Part of a small language model's weights.
Size: 10 layers, width 192, 6 heads of 32 (1 for keys and values), MLP 768 SiLU.
Training: 544M tokens, 2475 steps.
MLP neurons of a small language model. Each row is named by its layer, matrix (up: input weights) and neuron, and shows model dimensions 64-127. Each number is 50 + 10 x the weight over its row's rms, rounded and kept within 0 to 99.
After each neuron's rows, "fires on" lists the tokens most often at its 100 highest values on Wikipedia text that the model never trained on. A number after a token or word is its count.

L2.up517:64 44 51 52 53 50 45 50 61 48 59 43 35 56 43 46 47 49 61 59 53 36 45 55 56 51 51 59 28 54 30 49 71 33 54 44 44 40 51 47 63 39 58 68 38 51 57 54 95 40 39 45 52 49 51 52 52 45 41 33 43 41 56 56
fires on: " well" 19, "0" 19, "ically" 8, " Score" 7, "and" 6, "ively" 4

L4.up156:63 58 32 55 64 52 43 55 59 51 70 38 61 46 54 58 30 64 47 55 50 43 50 51 65 59 52 44 47 46 56 52 57 66 49 70 38 44 51 71 57 52 56 41 43 46 46 52 50 60 52 46 43 37 41 50 49 69 64 54 57 61 56 46
fires on: " and" 36, "8" 20, "-" 11, " •" 5, " " 5, "6" 5

L4.up243:55 61 44 56 53 69 62 55 46 48 55 49 60 59 56 64 60 40 61 57 60 53 52 53 37 39 70 34 66 54 50 32 54 64 74 54 51 51 40 36 52 58 64 61 63 56 58 56 34 40 59 45 63 60 63 66 40 51 57 40 39 57 61 50
fires on: "4" 49, "6" 19, "7" 17, "5" 12

L4.up422:40 44 48 49 55 55 63 45 49 67 57 47 63 55 46 43 59 72 55 52 66 54 47 32 38 36 49 46 33 51 36 57 56 42 51 59 48 56 66 40 39 60 51 74 40 43 61 41 52 47 52 55 62 56 52 74 46 49 51 51 50 59 55 54
fires on: "|" 36, " Best" 11, "7" 11, " and" 10, " &" 7, "nd" 5

L2.up351:44 53 49 57 56 43 43 47 59 49 64 65 48 48 37 51 53 48 34 50 44 79 54 50 48 37 72 39 45 41 79 46 49 40 59 48 48 27 45 29 44 48 54 54 53 40 49 38 60 75 52 52 47 68 52 40 46 56 51 48 39 51 33 52
fires on: "." 38, " by" 12, " result" 6, "val" 4

L4.up192:62 52 61 41 63 59 44 45 49 54 59 59 74 46 50 63 41 74 62 59 49 62 52 51 45 41 35 37 62 27 41 49 46 26 57 59 61 68 37 28 60 56 64 63 57 42 51 72 53 46 33 54 58 57 48 51 44 70 57 42 52 60 46 47
fires on: " and" 28, " She" 16, "6" 11, "4" 8, "7" 6, " |" 5

L2.up195:75 55 56 40 74 54 39 28 60 44 57 68 51 53 27 51 47 57 55 51 47 62 36 60 50 57 53 33 47 47 65 51 44 57 52 50 45 27 42 46 41 42 44 73 43 44 53 41 72 75 33 46 54 50 53 58 31 52 50 45 42 43 47 43
fires on: " by" 49, "." 7, " Serie" 6, " addition" 4

L4.up406:45 28 56 39 53 69 45 55 51 53 61 57 51 46 52 32 47 58 43 39 53 56 46 47 45 44 47 32 38 38 61 59 32 43 38 53 43 58 38 56 49 45 49 54 42 34 38 33 52 50 43 44 35 83 47 27 53 58 45 49 57 64 49 48
fires on: "." 41, "'" 20, " dis" 6, "})" 4, "===" 4, " ." 4

L7.up503:58 42 43 49 42 43 41 47 42 49 51 48 59 60 40 53 44 49 42 58 45 54 59 71 46 58 57 65 60 40 47 69 58 42 31 63 54 43 43 28 43 68 57 58 57 51 38 71 63 38 50 50 42 32 49 44 50 42 52 60 52 49 45 48
fires on: " " 62, " However" 20

L7.up245:55 60 36 59 48 45 49 45 44 50 56 53 50 61 49 61 62 58 40 57 51 71 37 42 68 46 46 60 63 43 56 33 57 47 58 65 30 69 51 48 46 39 78 48 53 49 46 49 57 41 38 49 56 52 51 29 40 54 41 47 43 60 33 29
fires on: "1" 30, " of" 11, "\n" 9, " " 9, " appointed" 9, " ex" 6

L4.up398:51 40 28 52 58 43 49 47 49 36 59 41 61 47 47 49 61 57 38 66 53 58 54 40 33 41 47 59 49 35 48 59 48 37 31 55 51 60 39 46 49 26 41 49 55 51 61 50 55 63 30 57 56 54 54 54 53 66 71 52 47 38 45 54
fires on: "2" 23, " and" 17, "6" 12, "8" 12, "4" 10, "5" 7

L4.up616:37 26 58 51 52 43 49 59 59 49 72 36 52 46 62 52 44 68 35 53 46 55 55 61 50 53 60 40 34 46 37 58 66 47 48 61 48 62 36 59 41 65 42 48 57 55 47 50 83 52 47 46 45 35 50 53 25 55 32 58 50 62 50 66
fires on: ":" 48, " Released" 14, "He" 4, " to" 4

L2.up24:29 56 52 41 56 38 53 59 19 51 43 42 14 67 49 38 48 59 71 49 53 55 38 40 61 52 63 33 33 67 53 57 52 35 56 62 51 56 49 63 47 55 57 53 36 54 44 57 25 67 54 51 45 55 62 30 35 44 43 48 53 59 47 62
fires on: " he" 18, " songs" 14, ":" 9, " that" 5, " He" 5

L2.up135:34 39 32 41 74 58 54 50 76 49 52 53 58 40 66 42 54 49 28 49 57 37 51 45 50 64 37 63 38 71 64 56 75 55 53 46 43 48 44 58 52 55 64 40 41 55 45 65 38 48 50 48 69 45 61 59 54 54 51 61 50 57 66 49
fires on: " can" 29, " of" 27, " would" 13, " not" 5, " also" 4, " used" 4

L2.up219:46 23 63 59 51 41 51 47 56 54 55 33 47 44 45 60 64 60 50 44 57 56 52 35 44 42 37 53 64 56 63 50 51 54 28 30 34 58 50 55 48 56 60 59 45 60 51 66 51 42 45 33 49 41 42 56 56 48 37 54 56 54 27 67
fires on: " –" 45, " and" 16, " of" 10, "," 9, " or" 6, "–" 5

L2.up36:31 45 45 58 51 46 52 56 35 62 41 48 67 32 58 45 45 38 54 52 59 51 69 52 40 59 24 49 51 57 42 62 58 50 51 47 55 63 55 56 28 41 57 56 43 41 35 45 40 55 39 57 52 59 42 46 39 56 56 40 36 47 53 41
fires on: "-" 29, "m" 14, " and" 10, "hy" 9, "w" 7, "z" 5

L2.up426:47 39 39 59 51 53 49 62 38 61 54 60 48 45 65 44 61 50 58 41 60 50 53 46 46 51 36 46 37 62 60 64 52 57 36 48 42 48 53 54 55 52 55 52 57 54 39 50 40 63 52 61 24 43 51 57 54 56 70 40 35 54 46 49
fires on: "0" 83, "9" 8, "2" 6

L2.up113:51 37 67 48 57 49 51 38 57 46 54 40 46 36 52 51 63 50 54 45 60 48 46 42 41 39 42 46 78 51 54 33 59 50 39 28 40 53 44 41 49 50 62 48 46 47 59 47 41 47 29 45 45 55 49 61 44 39 43 51 51 53 44 69
fires on: " un" 27, " and" 11, " up" 10, " of" 9, "-" 7, " for" 7

L7.up289:44 46 46 66 47 54 48 51 58 55 48 38 61 31 69 49 68 46 64 45 60 64 60 82 48 46 50 42 34 58 56 65 57 42 51 54 45 42 70 43 46 33 63 40 53 46 24 44 60 66 59 50 48 33 47 53 49 57 65 31 38 48 54 50
fires on: "-" 88, " =" 4, "2" 4

L2.up8:67 50 43 50 39 66 50 48 59 45 80 41 39 57 73 51 51 53 40 56 58 34 29 55 57 55 54 58 64 58 72 65 54 54 51 50 60 51 46 65 54 51 55 61 41 48 47 46 40 47 34 61 69 27 74 59 52 45 64 45 52 62 63 46
fires on: " s" 38, " can" 20, " will" 8, " founded" 7, " would" 5, " to" 4

L2.up217:55 46 64 45 56 71 63 38 46 55 55 34 18 70 57 48 52 53 63 60 50 35 54 61 59 44 50 49 59 62 71 49 48 11 54 58 43 32 52 65 50 46 55 73 47 56 50 38 47 40 47 48 40 36 63 62 42 50 52 41 32 56 52 49
fires on: " s" 25, " and" 21, "3" 11, " II" 6, "'" 5

L4.up109:61 51 48 60 56 52 50 49 37 30 59 50 39 42 34 29 45 45 50 48 50 51 41 54 46 72 47 66 31 44 41 55 65 45 32 56 51 37 53 54 44 29 68 59 59 56 45 56 42 56 42 48 50 56 36 48 68 44 39 54 52 47 67 58
fires on: "9" 76, " Azerbai" 5, "0" 4

L2.up21:34 51 55 52 64 48 62 48 41 49 40 28 20 52 50 57 51 50 44 54 51 46 52 47 53 42 42 52 49 58 47 61 38 34 43 51 43 58 47 49 57 54 49 37 53 65 49 42 42 42 58 40 44 38 71 39 53 49 47 68 49 63 49 49
fires on: " he" 52, " died" 16

L2.up118:57 54 54 64 73 55 59 45 51 49 53 60 29 74 50 44 48 62 42 48 43 26 44 64 51 41 54 44 49 54 44 59 46 36 54 56 44 66 32 30 48 46 53 57 57 50 52 54 63 43 40 37 57 36 57 52 52 59 55 46 33 43 42 63
fires on: " h" 29, " and" 15, " sl" 11, "," 7, " of" 7

L7.up661:62 63 28 53 50 51 52 74 65 44 46 43 36 40 69 46 59 57 48 56 51 47 56 49 51 45 57 38 51 28 56 64 67 36 41 35 55 48 77 44 61 30 68 54 52 38 54 54 49 41 59 56 51 49 48 23 38 60 57 22 51 46 40 56
fires on: " that" 32, "'" 18, " " 9, " where" 8, " when" 7, "-" 5

L7.up757:50 45 42 32 51 55 47 51 49 35 55 47 44 31 33 39 48 54 42 59 58 48 38 56 71 47 55 55 55 57 38 49 38 44 32 51 52 44 35 46 53 47 44 57 38 61 59 52 50 48 50 57 53 52 58 50 51 35 46 63 46 66 73 50
fires on: " were" 39, " not" 12, "–" 9, "-" 7, " be" 5, " was" 5

L7.up633:44 34 61 42 61 66 56 53 55 55 65 68 70 39 35 64 51 47 44 63 60 44 43 65 50 54 41 67 59 57 55 53 46 51 37 46 51 45 21 46 38 44 51 43 33 63 51 50 50 61 57 56 41 58 55 67 46 57 42 67 52 71 61 53
fires on: "\n" 33, " were" 19, " was" 12, " dis" 6, "," 5

L2.up365:50 50 48 51 38 48 48 38 36 56 48 56 43 38 34 61 49 61 46 46 36 51 51 55 75 36 48 42 47 49 55 67 53 48 66 44 56 41 66 52 44 39 45 48 52 41 40 47 39 52 51 58 45 55 65 36 33 43 63 43 33 48 42 55
fires on: "5" 26, "0" 17, "1" 15, "4" 13, " " 7, "-" 7

L7.up689:48 51 46 55 42 47 36 45 67 49 54 41 55 53 23 51 70 28 50 47 25 62 55 45 50 50 59 56 48 51 26 59 57 36 50 36 40 65 62 40 49 56 39 51 38 53 53 39 51 47 56 48 62 37 36 65 55 46 47 47 45 60 53 56
fires on: " he" 41, " He" 28, " She" 8, " she" 5

L4.up23:55 64 56 58 57 29 46 49 45 53 57 30 24 61 62 39 49 52 55 58 30 55 46 43 52 42 36 77 41 55 51 43 47 54 34 52 47 41 42 66 56 55 61 52 64 54 52 45 57 48 46 50 44 42 64 41 55 25 54 51 37 44 62 61
fires on: "," 43, " Score" 8, " Got" 7, "–" 6

L7.up520:59 50 57 64 40 56 27 62 47 57 41 48 52 34 55 64 55 50 38 51 55 33 56 50 81 39 43 45 42 50 51 52 50 31 42 58 51 58 57 47 54 38 45 42 22 50 42 54 48 49 38 52 64 47 59 37 68 45 49 57 43 40 44 36
fires on: ":" 14, "'" 13, " of" 10, " &" 7, "it" 6, "V" 5

L7.up94:59 48 62 45 36 45 41 50 53 53 49 44 41 41 35 43 62 54 76 51 48 53 57 43 39 65 60 35 51 59 57 42 40 55 38 44 27 44 42 53 68 44 52 56 50 47 58 51 58 50 38 48 60 31 43 46 49 58 38 39 45 44 37 63
fires on: "'" 21, "." 19, " MF" 11, "," 7, " DF" 7, " who" 5

L7.up709:46 38 53 66 44 61 49 51 50 60 44 71 44 49 46 45 42 51 42 60 41 66 36 44 49 65 57 24 60 57 47 65 40 64 53 30 43 40 29 44 46 50 49 06 49 48 37 53 48 70 78 53 51 58 40 68 34 32 36 58 38 63 50 49
fires on: " No" 28, "0" 20, "9" 9, "-" 7, " " 5

L4.up690:51 52 46 51 64 55 60 47 63 40 54 51 71 58 57 58 54 60 56 40 54 55 39 37 58 41 53 32 52 32 33 59 62 56 57 56 60 59 59 68 59 67 56 67 45 62 56 44 64 42 51 53 57 48 69 79 41 76 46 43 41 46 46 56
fires on: "6" 75, "7" 6, "\"" 5

L4.up413:45 33 60 47 50 52 49 58 48 49 47 56 50 57 57 54 65 37 41 48 57 61 60 65 42 45 50 35 52 29 68 50 33 12 76 50 46 56 53 35 63 43 32 56 58 35 52 50 53 41 36 52 45 54 46 26 46 45 41 47 53 51 34 45
fires on: " that" 42, "'" 15, "." 8, "á" 6, ":" 4, "io" 4

L2.up291:50 64 51 50 53 53 55 49 40 44 41 65 50 43 42 61 56 65 51 53 32 56 54 56 67 43 66 45 57 50 51 45 40 55 54 55 45 48 62 40 42 57 41 60 42 34 25 73 43 64 52 58 44 40 45 43 36 60 52 47 38 55 37 58
fires on: "2" 35, "3" 16, " " 13, "5" 8, "1" 7, "4" 7

L7.up171:48 47 50 48 57 60 54 48 54 47 41 40 61 39 54 51 51 57 73 43 70 42 48 38 55 61 41 31 48 62 47 50 61 48 39 42 43 47 51 51 42 54 56 55 42 50 48 54 52 41 52 25 57 44 45 42 49 48 39 48 66 64 58 61
fires on: "," 47, "." 24, "-" 21, ":" 4

L2.up34:55 52 54 67 56 54 51 44 49 52 27 47 45 41 54 53 54 37 43 54 50 53 34 52 47 41 45 43 57 65 54 54 61 19 48 46 49 42 44 63 43 44 37 50 48 69 49 45 42 51 44 45 21 52 45 53 45 49 55 79 49 66 48 46
fires on: "2" 47, "0" 13, "1" 6, " up" 5

L2.up616:58 55 50 53 66 60 56 43 42 53 42 42 52 60 41 55 49 64 33 46 48 34 47 63 57 51 47 38 48 44 59 54 68 54 56 51 46 39 51 63 54 55 43 67 51 35 50 42 58 73 24 41 46 50 36 62 37 62 53 40 53 47 60 51
fires on: " that" 18, " addition" 14, " " 10, " by" 8, " By" 7, " and" 6

L7.up84:64 47 51 43 48 80 64 54 53 40 49 50 54 48 49 57 58 38 50 52 50 46 57 57 59 53 69 64 64 49 51 54 49 43 49 41 53 58 57 47 40 53 63 37 50 54 55 45 53 57 48 56 35 54 45 41 65 55 60 58 39 50 57 58
fires on: "In" 37, " In" 15, "1" 7, " called" 4, "On" 4

L2.up63:60 57 57 56 35 50 33 36 48 46 65 64 59 59 25 52 43 46 49 47 41 56 47 52 35 54 38 54 49 43 41 44 42 43 45 62 52 49 49 44 47 43 45 55 47 46 51 44 74 79 49 60 64 53 21 58 51 45 46 31 47 37 39 47
fires on: " by" 17, "Al" 16, "." 14, "j" 8, " de" 5

L4.up240:41 40 47 36 51 66 43 36 54 43 67 59 45 65 41 48 43 44 41 38 55 67 48 45 43 58 51 48 27 49 31 54 49 53 49 48 66 46 62 67 39 50 63 74 47 43 68 43 56 49 39 48 48 57 71 70 37 46 59 55 53 52 46 70
fires on: "th" 31, "0" 21, "'" 18, "rd" 8, "nd" 5, " even" 4

L2.up436:42 39 53 56 58 48 52 53 48 52 52 52 34 54 43 69 43 57 60 45 52 66 57 42 51 38 55 30 34 55 55 47 48 51 43 38 37 46 40 64 60 40 65 54 43 54 48 53 38 59 27 45 31 54 47 59 63 61 46 51 43 58 39 46
fires on: "===" 39, "-" 19, "^{" 9, "====" 8, "′" 7, " of" 6

L7.up680:59 49 34 41 67 51 35 39 48 45 57 35 32 47 64 55 42 45 38 56 42 70 39 47 59 38 35 57 51 40 56 52 64 69 41 63 36 52 51 21 44 51 61 51 50 37 53 54 40 42 34 52 60 67 57 36 57 64 45 46 46 48 62 47
fires on: " an" 61, " " 6, "\n" 4, " of" 4

L4.up45:53 38 56 43 54 58 57 53 57 48 54 60 41 45 64 36 43 49 44 32 50 58 41 71 44 53 66 26 47 33 59 62 47 45 34 51 47 36 51 60 46 50 50 62 47 55 57 60 70 46 40 51 27 58 49 50 38 48 51 54 49 44 27 81
fires on: "'" 33, "0" 28, " Released" 8, ":" 7, "’" 6

L2.up750:67 58 49 73 40 40 51 52 38 49 49 63 60 57 41 57 52 57 44 53 47 48 62 55 58 45 50 43 50 47 25 42 60 61 51 49 62 48 64 43 50 56 40 67 50 34 66 35 52 40 36 57 34 54 40 66 44 64 55 37 42 45 50 46
fires on: " one" 47, ".:" 8, " and" 6, ":" 6

L7.up45:45 57 60 52 53 57 53 51 48 55 43 48 23 41 59 59 62 62 45 55 62 56 48 45 57 55 66 41 45 36 50 54 37 38 39 38 55 56 62 60 48 37 50 52 48 57 53 66 35 38 42 54 42 40 46 35 23 53 42 59 46 56 39 48
fires on: " as" 25, " it" 8, " if" 7, " year" 6, "'" 6, " time" 5

L2.up175:24 51 52 47 54 52 59 54 59 57 59 56 17 61 52 41 41 47 53 51 50 36 39 30 56 43 52 51 35 67 58 65 51 37 50 54 50 64 41 54 53 57 65 52 47 58 50 61 26 49 55 49 48 32 60 45 45 54 49 46 39 59 51 66
fires on: " to" 20, " of" 18, "-" 10, " he" 8, " both" 7

L4.up400:49 61 51 64 40 67 50 49 55 46 40 40 57 43 43 58 50 49 51 32 56 51 54 49 46 64 50 52 30 60 56 38 54 36 44 34 45 41 41 59 32 48 49 71 51 60 31 52 40 42 43 45 42 40 49 44 49 44 39 36 44 53 49 59
fires on: " between" 29, " " 25, " m" 10, " tend" 8, "amm" 4

L2.up576:46 52 56 52 70 45 45 48 53 47 48 55 61 55 37 46 46 57 12 48 49 79 61 67 56 44 45 36 46 54 43 60 50 64 54 54 44 46 41 28 39 48 47 54 49 49 50 48 42 58 40 37 35 65 50 39 50 49 50 28 39 54 40 61
fires on: " by" 30, "." 21, "2" 6

L7.up480:48 39 51 56 61 44 48 53 69 52 37 44 60 47 41 69 52 61 47 39 64 31 56 48 60 44 47 43 59 62 41 60 55 52 34 40 51 55 48 44 37 39 51 38 49 52 39 81 43 63 46 37 52 26 42 42 36 58 47 54 66 46 50 61
fires on: "," 69, "|" 14, "-" 10, " and" 5

L2.up28:34 47 58 60 30 49 48 44 49 58 53 74 63 42 65 47 79 46 47 54 50 50 49 51 51 54 44 43 51 32 68 51 44 28 60 48 54 60 56 47 48 46 47 32 45 49 43 49 47 73 52 60 37 63 58 43 55 50 51 51 48 48 42 55
fires on: " of" 43, "'" 11, "." 7, " lead" 6

L2.up735:58 30 54 54 51 42 51 45 41 40 57 41 48 50 44 51 74 49 53 30 62 59 54 32 38 32 31 59 62 47 57 37 48 52 36 44 29 58 53 56 53 53 65 57 54 54 52 65 53 50 49 19 53 41 51 53 49 62 47 52 60 60 20 68
fires on: " –" 32, "," 28, "." 18, " of" 7, " as" 6

L2.up191:64 51 49 69 56 42 73 49 45 47 46 50 68 56 43 37 58 49 44 52 35 45 41 64 57 44 40 35 47 58 72 53 44 59 46 41 35 69 41 43 46 47 51 53 54 59 41 56 47 68 42 43 64 48 62 44 49 56 45 45 51 37 40 66
fires on: " when" 34, "'" 13, " if" 8, " and" 4, " last" 4, " First" 4

L7.up741:46 32 56 43 51 52 43 41 53 58 38 68 54 56 60 49 46 46 39 50 36 43 66 56 78 54 44 37 60 39 60 64 60 60 52 50 52 47 39 53 43 32 59 32 62 37 41 40 40 52 43 58 62 45 53 58 27 41 46 43 39 33 52 47
fires on: "9" 56, "-" 8, "1" 7, " Se" 5, " Re" 4

L2.up260:54 28 53 52 57 31 50 46 46 47 48 37 50 33 34 58 64 46 58 39 63 55 52 38 43 33 32 28 65 59 50 40 55 53 41 50 28 51 62 60 50 49 54 49 65 55 55 53 39 49 49 49 43 66 59 60 38 41 59 38 54 56 42 62
fires on: " of" 55, "." 19, " for" 6, " '" 4, "–" 4

L2.up575:74 52 51 61 38 64 59 31 64 47 53 58 44 51 40 60 42 43 46 48 43 64 34 58 40 49 63 41 48 52 58 50 55 31 54 57 53 52 48 45 42 44 45 70 45 37 60 34 60 68 27 59 53 46 42 71 42 53 57 36 40 46 39 31
fires on: " by" 25, " addition" 18, " born" 9, " led" 6, " Serie" 6

L4.up219:46 60 45 32 58 39 41 66 38 56 47 52 44 60 44 61 52 59 40 48 54 57 59 55 47 43 44 27 50 43 59 39 37 47 37 36 31 50 63 42 50 44 71 53 57 44 56 62 41 45 44 44 35 49 42 49 32 50 53 53 51 50 46 38
fires on: "'" 82, " need" 4

L7.up256:47 42 42 59 64 53 41 46 50 48 56 32 59 49 45 53 55 45 45 44 48 62 40 58 40 42 42 62 42 54 52 82 49 55 46 57 24 38 44 38 36 61 57 55 50 46 41 68 53 54 47 50 52 50 61 29 67 57 56 45 43 54 51 58
fires on: " " 67, " the" 12, " of" 8, "-" 4

L7.up234:54 58 52 57 50 59 44 48 44 50 47 58 44 50 74 64 55 53 35 69 51 47 58 53 61 43 36 39 49 54 36 38 53 50 70 56 51 58 58 29 37 25 54 48 53 45 57 47 69 34 45 57 35 55 50 56 37 62 38 50 38 58 61 37
fires on: " " 25, " of" 11, " and" 7, " Preceded" 7, "-" 7

L2.up717:57 40 46 69 50 72 45 70 38 61 50 47 49 42 48 76 47 57 60 50 52 39 46 47 46 56 43 29 54 54 61 61 48 54 34 40 44 50 43 48 39 39 66 51 30 53 67 67 35 71 35 54 34 46 44 68 63 59 51 56 45 68 42 52
fires on: "===" 41, "(" 17, " “" 15, "\"" 10, "====" 4

L2.up748:51 44 44 46 57 41 49 52 40 72 35 66 61 29 58 53 48 46 69 53 31 61 52 53 54 57 57 41 40 53 44 53 51 44 42 61 45 43 60 36 45 38 45 37 45 45 42 49 37 43 45 52 41 41 43 52 42 43 46 38 43 54 51 46
fires on: " and" 54, "-" 20, "'" 9, " " 5

L2.up30:54 49 64 32 46 65 53 40 30 49 53 44 39 61 35 52 40 59 73 61 55 50 38 56 66 43 50 46 63 57 51 59 39 55 62 50 52 47 47 66 47 42 52 82 41 69 52 46 44 56 36 52 45 33 37 59 47 36 62 38 60 47 52 55
fires on: " him" 36, " it" 18, " her" 13, " And" 11, " up" 7, " himself" 4

L2.up710:45 53 54 65 69 49 48 52 53 32 50 59 77 58 54 60 46 55 49 50 41 40 26 55 39 41 48 41 48 40 53 50 50 49 42 55 53 59 44 15 58 48 38 37 60 52 55 59 46 70 65 43 55 49 51 53 41 58 45 45 55 49 37 45
fires on: "'" 17, " so" 16, " they" 13, " and" 11, " last" 7, " life" 7

L2.up85:55 53 44 59 55 45 46 66 43 58 47 50 58 43 60 63 48 55 49 46 56 51 70 58 63 41 52 38 39 49 33 35 56 49 46 53 56 37 66 59 45 50 36 59 56 52 65 44 51 30 59 45 33 50 48 66 47 55 51 76 58 59 53 48
fires on: " for" 22, "0" 13, " part" 12, "2" 11

L4.up59:53 65 76 59 54 31 51 43 46 51 53 36 47 39 63 53 56 60 41 47 50 42 52 40 84 51 43 68 46 49 52 60 67 39 63 45 46 49 57 56 41 52 34 49 62 51 56 52 38 50 58 50 56 54 39 50 42 44 57 47 48 51 58 40
fires on: "===" 37, " ===" 15, "==" 11, " " 7, "%" 4

L2.up574:44 54 53 55 63 51 52 57 46 43 53 41 00 53 50 49 43 44 53 59 52 62 50 39 60 41 59 50 52 45 72 63 57 20 44 42 44 56 41 49 42 49 56 58 47 67 48 49 37 45 50 50 62 42 69 37 44 47 54 44 38 37 50 59
fires on: " he" 34, " while" 11, " despite" 6, " not" 4

L2.up245:40 51 59 43 60 52 47 50 46 50 52 42 52 42 46 54 43 52 50 35 45 68 54 38 52 26 43 41 41 58 58 57 50 51 36 33 30 42 41 59 62 43 67 62 37 49 51 51 40 40 23 51 47 54 45 60 67 52 40 43 44 53 40 55
fires on: " of" 36, "-" 30, "," 15, " (" 10

L2.up357:52 36 66 47 57 40 46 41 54 70 57 52 52 40 55 38 53 45 54 37 47 49 63 51 48 44 50 48 45 45 55 57 52 47 41 29 34 50 51 55 53 32 58 37 58 52 45 33 34 52 40 65 33 64 54 60 33 43 58 49 30 42 56 55
fires on: "-" 27, "c" 11, "p" 9, "f" 9, "1" 6

L2.up395:44 50 46 38 69 38 41 51 50 53 51 39 24 48 64 41 46 49 52 38 58 31 44 50 71 46 43 47 33 80 48 55 59 41 49 48 48 42 44 48 58 53 58 33 56 73 44 70 30 42 57 44 39 42 59 39 49 54 46 53 52 68 65 77
fires on: " two" 28, " off" 18, " four" 14, " died" 11, " three" 5

L2.up238:63 47 53 46 50 67 54 32 49 47 50 37 26 50 33 52 55 44 57 59 62 61 44 67 69 47 63 55 75 58 54 61 46 33 49 61 50 38 42 43 49 42 46 73 39 48 53 39 57 58 32 54 57 37 58 64 46 48 63 64 48 52 62 52
fires on: " s" 27, " and" 15, " not" 13

L7.up737:30 42 61 48 52 59 54 50 58 54 48 61 46 23 55 41 64 43 49 41 55 58 47 61 47 61 34 52 54 53 47 67 58 38 39 45 42 44 57 39 51 56 51 46 57 50 56 70 41 44 50 49 50 40 48 57 31 48 52 29 59 65 71 59
fires on: ")" 22, " the" 15, "-" 7, " an" 6, "The" 4

L2.up693:44 59 45 51 54 51 52 54 43 43 37 59 44 44 48 54 45 63 38 48 33 58 53 50 62 47 69 56 59 54 48 50 42 44 53 40 56 48 65 48 33 52 48 42 39 31 27 59 32 62 47 51 44 50 48 48 22 55 65 41 37 55 48 72
fires on: "8" 24, " the" 23, "9" 13, "2" 11, " " 10, "4" 8

L2.up583:61 49 58 58 66 39 41 50 35 54 53 56 53 50 30 47 54 64 70 52 55 52 63 56 51 52 49 56 64 62 20 51 35 47 51 48 58 58 48 58 50 49 44 56 39 42 56 49 39 34 37 61 40 29 60 55 57 51 57 51 57 49 66 48
fires on: " her" 13, ":" 12, ")" 9, " And" 9, ".:" 6, " that" 6

L4.up118:26 51 30 49 52 49 40 54 54 39 42 38 50 52 40 50 62 42 46 55 39 57 43 38 49 42 45 66 50 45 41 36 37 49 45 44 42 46 43 46 63 49 56 53 59 62 62 80 42 63 57 53 55 66 42 50 43 56 53 51 69 46 52 68
fires on: " and" 30, " (" 12, "au" 8, "4" 8, " of" 5

L4.up208:62 45 62 53 48 48 48 48 37 47 57 37 51 38 50 49 57 63 53 29 42 46 38 51 71 54 40 50 44 53 61 52 53 51 77 59 44 49 60 67 39 66 50 35 68 60 45 35 40 55 26 49 41 36 56 41 54 52 60 60 51 40 57 51
fires on: "===" 31, " as" 15, "%" 14, "the" 8, "s" 8, " str" 5

L4.up748:58 48 50 57 51 53 46 38 54 36 64 44 61 56 43 51 49 62 61 28 56 48 43 39 42 51 47 52 40 58 45 48 56 38 32 48 37 52 42 54 33 37 44 68 48 54 46 56 27 44 43 42 50 42 55 46 55 67 43 42 52 66 46 62
fires on: " " 61, " L" 8, "-" 6

L7.up52:52 47 60 57 53 52 37 63 37 54 38 39 42 30 48 58 59 69 57 59 71 49 56 54 60 55 54 40 43 53 45 57 48 43 49 61 56 45 35 12 50 50 42 50 43 60 32 58 44 56 43 56 40 51 55 75 69 51 59 69 49 50 59 40
fires on: "T" 31, "'" 12, "," 8, "R" 7, ":" 7

L7.up64:46 57 35 41 52 42 59 35 37 50 64 37 52 41 47 65 44 74 44 47 64 35 41 54 38 47 39 50 53 25 58 57 63 56 45 66 49 46 33 53 61 63 56 45 49 50 45 53 35 46 45 49 41 53 47 37 43 38 42 52 54 30 37 42
fires on: "Al" 14, "3" 12, " This" 10, " all" 7, "This" 5, " one" 5

L4.up625:55 55 54 45 63 35 46 54 54 61 55 49 50 45 56 48 50 47 40 41 51 51 53 31 41 39 62 41 58 59 62 61 38 43 49 48 34 48 36 60 64 64 59 56 38 43 48 51 53 56 67 47 41 40 60 64 50 50 53 46 45 68 67 54
fires on: "," 25, " %" 8, "4" 7, " calling" 7, " −" 7, " ." 6